python train.py --d_mlp=1280 --norm_place="pre" --rope_base=10000.0 --bias="none" --parallel_block=true --init_std_qkv=0.0282 --init_std_o=0.00515 --init_std_up=0.0282 --lr_mult_qkv=0.4 --lr_mult_o=1.65 --doc_mask=true --dataset="wikipedia_en"
MLP neurons of a small language model. Each row is named by its layer, matrix (up: input weights; down: output weights) and neuron, and shows model dimensions 0-255. Each number is 128 + 32 x the weight over its row's rms, rounded and kept within 0 to 255. Numbers have three digits each.
After each neuron's rows, "fires on" lists the tokens most often at its 100 highest values on Wikipedia text that the model never trained on; "raises" lists the tokens whose logits its output raises most directly, leaving later layers aside.

L11.up931:098138130185105182142186088112088140120123135164124116125089112160125151124161146111116105143095154090152121147139116121081167095105152170166127107105126085130120206145085100115173116091145117135163132146128131071120144170117147108163158111149083142104226126163183148204116113145126116106121108098123144107167089157149129170173090108146098128103090137064113139159113133108073099105153179061141123157182164103136102150183116146199106177097113117132140218141059170197188047125152116103154117140156142116154121080167128118139175166041129130158117145155128121121181154121125155167134131146086123121131146113111136078117133099181149114134170133148119093121212163193152167076113172180078136157112158097169128137121158153190081096143143158120102142105110143171160139077129103
L11.down931:114144099099137171130163130107097112110160146150119133114137106150106113137149128162113081136155141080198134131173110080113135086138149142145105165090124144143097154134124124126151162083109134118138123199177138065096170149134174139182139130101104069133173131145191145109084058129157074167192152136086060081188115139144135180159097126148102124110127150113122171182089186160105042140156169117138092141147126170128127133193130146116140128064092132097155148165086146161148156127110091122130129165142130126183255085127105145090177152050142216174131129137129113151190110188082144174116182143120126098143116140131110088128132139144131114108150153144125117121158164158159132085117118174134162161127126084190123119140125173121057168121101155153076126115100136108107152070144080
fires on: " \"", "==", "\"", "titled"
raises: " UUP", " SDLP", " DUP", "🔨", "Djokovic"

L12.up1265:093179152134084161161068096132110132143115115130121203122092102139094175122140130125142119194116158110214095114144181184067157088132185113102057134106118145124160151111086100116165171104121102101151134124090113086113149147138120093157091109091123115086117053116157131131106093104160096092162116171121109135137085174098130129111124105108129141065118133110114157146151171088059129148161115105153098161095128142126191127161110137159107176154089114128122145196131123133134142188139035134100059108139120144192149101128104133139136132034129137154114218123179127165142121169073192095155126149091135078169124073131104144095148024199181115113108116175148118135116130181125175153138161141135142137169203113146139105073096127121106088123119145110040136169132109154149123117105121
L12.down1265:186173102142133162148141133135184111147136137135167111066140106130152117125168103150129130151100101105197106114153115175115148113082140123096089116167133096144078152132128080076148173162124100093129131090117132110137171143187120134197117171123127060131169151117135127173132076130142085142170100160125108130135120157124125135140162099150133073116152177102076102171097123057090118110110108103148106107122135161115144125148087134120137169087011106124124129161140124144136097148178124131097095178181156111134232047153078136114194107092174162145130159145175132127156104217072147135110114105086101090126194148084108090100142067130129128123140114190089131104167160147114119119154134146131137178136172127150166060125109151148077112132100137132104115173067166104130170119169118
fires on: " |", "°", ";", "'", "."
raises: " UUP", " SDLP", " DUP", "🔨", "Djokovic"

L11.up493:132116198154123109136135120146134174085102129144169077107091147155148154134142162111114123092122095155153123166170164180088076087118177174130081131187123105111098077131111147086150163149095060130125192123133145133108095145113137071113131131089112110117121121174147117151174060152055110065136117141132098129112185124169124132150113107087122097141077144135076122157088153116073074139104130112122058125158157100139185082180101157163118142120045099103144128186126130127142111182164110133110101092152158093153142110098106134148202114105087142127128136197125156112155072196132131090182166084112131111122137104112083157112151101102130110132143155155116129139164145161119132109175159145188091112132195081092112107056135159162138145092124190185116106135104118192119084071102049
L11.down493:166151137084124205127144135104133149094135153125100149098119109161137074114132110095092125118083154063146184171126146132102151113126173174126123079140104092147101156127128124123184161093071131091154154146129134126186099156175176109173132113073102114121121148108167147148153118160088113116136160144075118118129095169092106146137154132100088105106091127106096167135110142132122185160121181097132133082156167103109148113166075144152125141104005127118188175132134131162111110149154086160108160162109125123142255081111087145192154151089141214132133198137172130096154131179082133092117131102089146069100168098138098122127172112143089160075139111171096141118154127122141130147188148099141114189165168120142099094148128173134112094148133116128094116185106125195157148104165108
fires on: "9", "8", "al", "2", "1", "6"
raises: " UUP", " SDLP", " DUP", "🔨", "Djokovic"

L12.up298:142185163150164180074198096121174119158136149103171101070152129150104132131099086146103060189070137103116101118177139208112171129121123163125118143135157098112106143138142155123129161142146151056153146128158138108115092165096125095166112105118133120129170139155072108172149171132112084084080111082088095139144181131110148134109080099124100088094099173167079079133143127087052160163113144088079063100126144124138125068137136095142088154121106063125096106154109084186118157109121093093103157095094119135112134111175156164101103158143157117121059122173100115140133158157138113179132142138121166095099104151188180116111109112112158118127153101159152076070141101129124122081128091137137121153154117102108115112138083131171130083114159104138075122095142165109087124095199153
L12.down298:132142170059163130129097137130110096175086140165152064154152112129170133090102094073104036131097174088122124121156129139151184161153142133126136124060155129091129152125143141115160114123109129118155115093129090143059108136178075113103117085134156127126084068173131139152132097160147083116038108143141139147135162087169083107129058155105105134151098104155092132132156150195142098136150088161072142078162115126195119142137112157107108150159183136091111074164168110143128102165164132112136162186087090088110180110172184138116073092129145021108163151139112155119143166190126087110168045107143144127129093168117122159126166100136124135118123163178092124122159147131128144083174068111172195118156116123089118090099173138120160096113091118140140109150156146076139091133121103
fires on: "0", ".", "3", "2", "5", ","
raises: "5", "4", "0", "6", "8"

L9.up1210:119128207161100137096114176136115144144088142151104085104134164168184167119108156101139096117128125130107130094092111144163167161120119116134112085127149116185093097112158106103152135107124132216139155142215142102094083096126136145082160164121125108164144077120157111197132122140097145107104106172078083112197183125087086182162130132160128127125094080114105161151092073159113136181146140118132109108186144127178073108155078118099203160147107093109159135075125174112098117113142146135131212134134112131172114134134107116085089091030140166174154136107126096188163103125160152141076128156134109154125098132066129110115167142147150090154148118140121181088131084109158150099115165128077119070125141103126156185137118191137053155067114119115222178096154127129081135082132111
L9.down1210:134116092132149181176072162126060109113133120135166127132100103109025134106072140173153106161068126136105090145084187113105098156098102121114176119112180151124125167140126109060112123138123138088126077127080130117141153146075162117146084119108116143083085153141108126161114096130085114096157120104186111139117059140163089081116163074100104118228118190159153107142132178122175112083131138120135101130106101184071144147119145181114073108126153113135159097134148145114133142130119077158132076080128140115100056116167167137147167104148100100038133147150099153128102131177103118123140154125161191106082107128129156189103095122130136153136114149144144118153151131137132121134091144087146081141127193166177151037074131129152146120163124115144077044136131159102122120129178059
fires on: " |", "3", " ", "4", "1", ","
raises: "\")", "”", ").", "itude", "om"

L8.up97:114128143164137177121104143128143093106125129140163130166085118132188152121133131081088156113103127148185155145138118166102117104121158128080093102205115121171130154132166127138113132107084172111095141092119095113142163121164167109140087142153075102127138132221176126132080086151112074045165133147147044112135115120112113153099083112101143098128056195115152079128119135087118154110137191105110097173111149172099104134171042127131117115092071121128161119153150133094161143102145085127091083120180147172137148122141120181153161103127086123108134161190097135143132098193028169160112103074123209123066174080111090113121131092152169096139143163139138117114151118142126175135102139110123128168154160157129112067069156115170061109119102167151093050121050123090094085150122090
L8.down97:172155135165159169160039151115156121104103166145175090139073130179130124138131110092105121136077125097145122194130159146156131102111143081124032089142122155172116132130140094096191134107121179115076150103128103116155158138150152124140120154123137113130146140146153144135097087158147099083170135150174118083124132137105142148133111098127140082110050206102147098179099156117122128130135219129152074130076151120098081149173071123159135139121071105135114091176119116087150121131108036136107077089186128134102240120166111184154159172064107101150109177146082143148140135183046207142126112113109192101079171144112098131112095089147127102135129150149126090111147079145134122100136161127135141145131202154141130085105162127152123171146083170134035079099074126116109044137159067
fires on: "us", "ing", " to", "que", "s"
raises: " UUP", " SDLP", " DUP", "🔨", "Djokovic"

L12.up352:136160221166210156111113133153127098154146122152118151213073168130097131155095118114128079194123113117134082120159126191105194125091112091139085088126120202125135132127149121111158184085099109098178156118152125147128109099130134068127119091161111136090130117117125120119154103159135138064129130159120107117137169091070098165128077098137088035084134149074151105113163094147127138149126176143178132110139144081159164154130142166157133149097079108151155175135134158109087113144146098160118120127084131093153124075149150189100138179098112108132089102176082148173190126126098132182141140178153091010126120162051143123128210119137124163105115115137142155150105059175130178125102137126107116154139217131090098104097154156117153158109139141142151146140114105100120195087174116
L12.down352:124071086115128119126119148124090114143127143113069105117083135128080150079106102157141112094110205103170078143128145153191124131107106152143142103109120115113107133141110127088108126169165154148095141156124116123144127165126103190147094073103103121104098085202118163130130123090152142146088107094119184162115133153130135136131048142046155160108122122100139174144168135160158148152140101150136161092097085121102158125144128119091152129113193131109121101109134139113135187103137129128169125119104138155126132121110244100147149106160101013168117083067097065113148092141112135140123042145123168156092115117171218123151050128135107113172124079141177133110130129110140099172144126198213176029067076081096104105133129116085144132142103110073120177114142098076114123126120216
fires on: "%", ",", "2", "1", "3", "."
raises: "2", "3", "–", "1", "9"

L12.up41:108155156141125109099150087147107095118149170131157121123138149183092129127167116113140100129123135155120133125147142182092128046170180139095063121118140101128121114152068090111121138118089108112133176128178122038149128177106133147183141096061132101089172147105152103117173083147133094056161127137150106097171110153109127124110105131128101107129120128056080103155132122112012076146082209098169086160116192082097092143148081117147146135154081113093176174125114139127131102187164084114131169096095095115146159104114085137101170111065148154135120121118169129141149103172092092126131106127084161103156144150177153156122097103130132153127169055163121134111180122112159099119136192135170078139155219058085077082091104154107110098096110157101127158088152135119128063126138113
L12.down41:155182131108130147151164138117140135126123120166160129142118136102144102130156142137137140121122138063129152130135105113093137113105131145103105112148165142163114136152108100151171139092109132155129137140128158149150183108161172127134106138072142128127164119091125158158099133184063145081109172188111084097137119154111155125125144131154109111143095157124121090223144140124113126161070107139128081115154137133093113118142110126156164117102000111120148121164134092134087079124181099156123095096098097145212255103148041144103170093105078204133134136145126182133143135163072110110166132149185102073121162113081069106107174114158148136136171104170116080083130114163135151075140148110122090148199157151113121108120142134134134127097101180124106149114108197134116120037174124
fires on: "2", "1", "---|---|---|---|", "s", "0"
raises: " UUP", " SDLP", " DUP", "🔨", "Djokovic"

L9.up220:110112174099163112125121146173170165141071133112125136139077173154059194119133136139124199130116130171128101108092151140206166161087133146128096117120133099182109116209135071205146145121096151215149129146103172143137106149041107088077083118079106120132102139131136126157143100137142099143096140138105073136184155163164113188142125115136121143150149135112106143127161090122091144164114160135127126148125179148171132104183113110168150100173106077152153126090088137078096163152146097142102212136095150151161155113113091195120159112069134135158170119158129109186135143137123134178104076102127160098126074103072098129086136122179069114120127141134085160106128102153155160134175193164138135120115160139143122127073155174098078118106071119101142141111127088171114154108142046
L9.down220:187126047059162165177126143091161147087128104115150104096106079158058061105150138127150084101151169126095139108081155111105073146134116084131128183139174156119141135127111158092130127113072102092106074085055131147234131134193160143105123105118091115123096152096111131134088152127129137108143113104152170128062095135143099087093180086124083138154113134143093111178122171118111094103214127101077101099106111184080147090103131126128035136114137144156159156121156140142120117171054158138131115117141105121119107113159100154094139159096142155102118189148103166096130144159130133175108147129134185169142141119120139153137076113172139140103133133151095106154167139163128095162068116149167109152147207153162155019121137155125219133154177141152115048159091094129134096133182140
fires on: "\n", " |", "3", " ", "4"
raises: "”", "\")", "====", "===", "Gls"

L11.up1252:141104120152170094104150090141136149118127182181126146095095111150128159156183138130105171114167099151134122152179143084089184131176156127160150149133089137165105116143103088065109163104100097079122162108153117139147162116118149123156116112088138117117093114123148141088111154092127129104135161118105088121183122132119168143144092114197123006130164128097130098098101124166064152151092164140153133110152118099056165187120071136127077116136081142131108156100113208138150135125158113130117148058169105098117117092179131127069072111131173172129143076144162169169134095146125125137134175156058118124107152109152078135164122104121118189136205132125128090174095153136144156129170217161112105141121191159146114166160158129130133161108152175139188146109153139174120073091121101
L11.down1252:114131102072150171139124152124152137154111058143134131123174120116128150122075090146091075081130112162139135138106065140187101134095105131117156129079132115110141146131125122213136166165174146141190089119150155104078153096127153106096108095159134064145146159129185105166141124160154130133095104106136120162071100092108108102123062185052123153142115068166133203137119115099154137114196188114070108085109070093105140143121144161101122135144199105125108131175162098130119123138090078115144099121083113185185117121041109153182162160109104077124129135167145095139137105171121142194165095154143068096071093147126141145172136149149135039115046111148150153131142108172126128104089093115135107059153084120067113117102106107111123128124079128095128109152092152127085169162165148
fires on: "1", "2", "3", "s", " So", "5"
raises: "1", "2", "5", "3", "4"

L12.up891:081112155115106130092157108180127158083143137080106174130125084162134154204211118109162134165068048140122155171132141194118122123140109137157086119123148088141136153125138140065166118168089116132077093108140143135125115101140136152143129115126099105131115098100141072124116111109103162092136115163117073128158118131099192130157089142041124090124126136105080087149124128081067076153108130132133074110114115111097149156110131164143130148090085128110105136124125155188146115167111126153123133125180134161123161129103120114188211102074111132121149158182199171140189122206091107149140143094109079093134122099142131099131099085178078102101167175099128096091156133146159166115145148130165126155130194144091114165091164191154163129051112165159109168141085199139165088159156094
L12.down891:145137139188129158108135118078162152123119150155100131142112092129083106117154087147153215134109148100152175143126138147085124101120161167148087063130102153151072135140178109117142173118151142135079096122062123112113178146132154120172179132077132054148148166118120117172134108125116121149144131105133127119151131128114131147158155110100141090120110176111147138127109135107092086127129118151168124116153076137089166165104120103138139160111065094140122140143199166177103099121155118127126105097153099164155255080144070093126128098110122169126119133121135153103152106198095170173107110205095146078091154112097129101052136104149110100100121058195069109120161165151099118124126123131115114189155145152171127085125117146122103104134085167146087143155127146188120118067096143
fires on: "te", "ut", "me", "ci", "ar"
raises: " UUP", " SDLP", " DUP", "🔨", "Djokovic"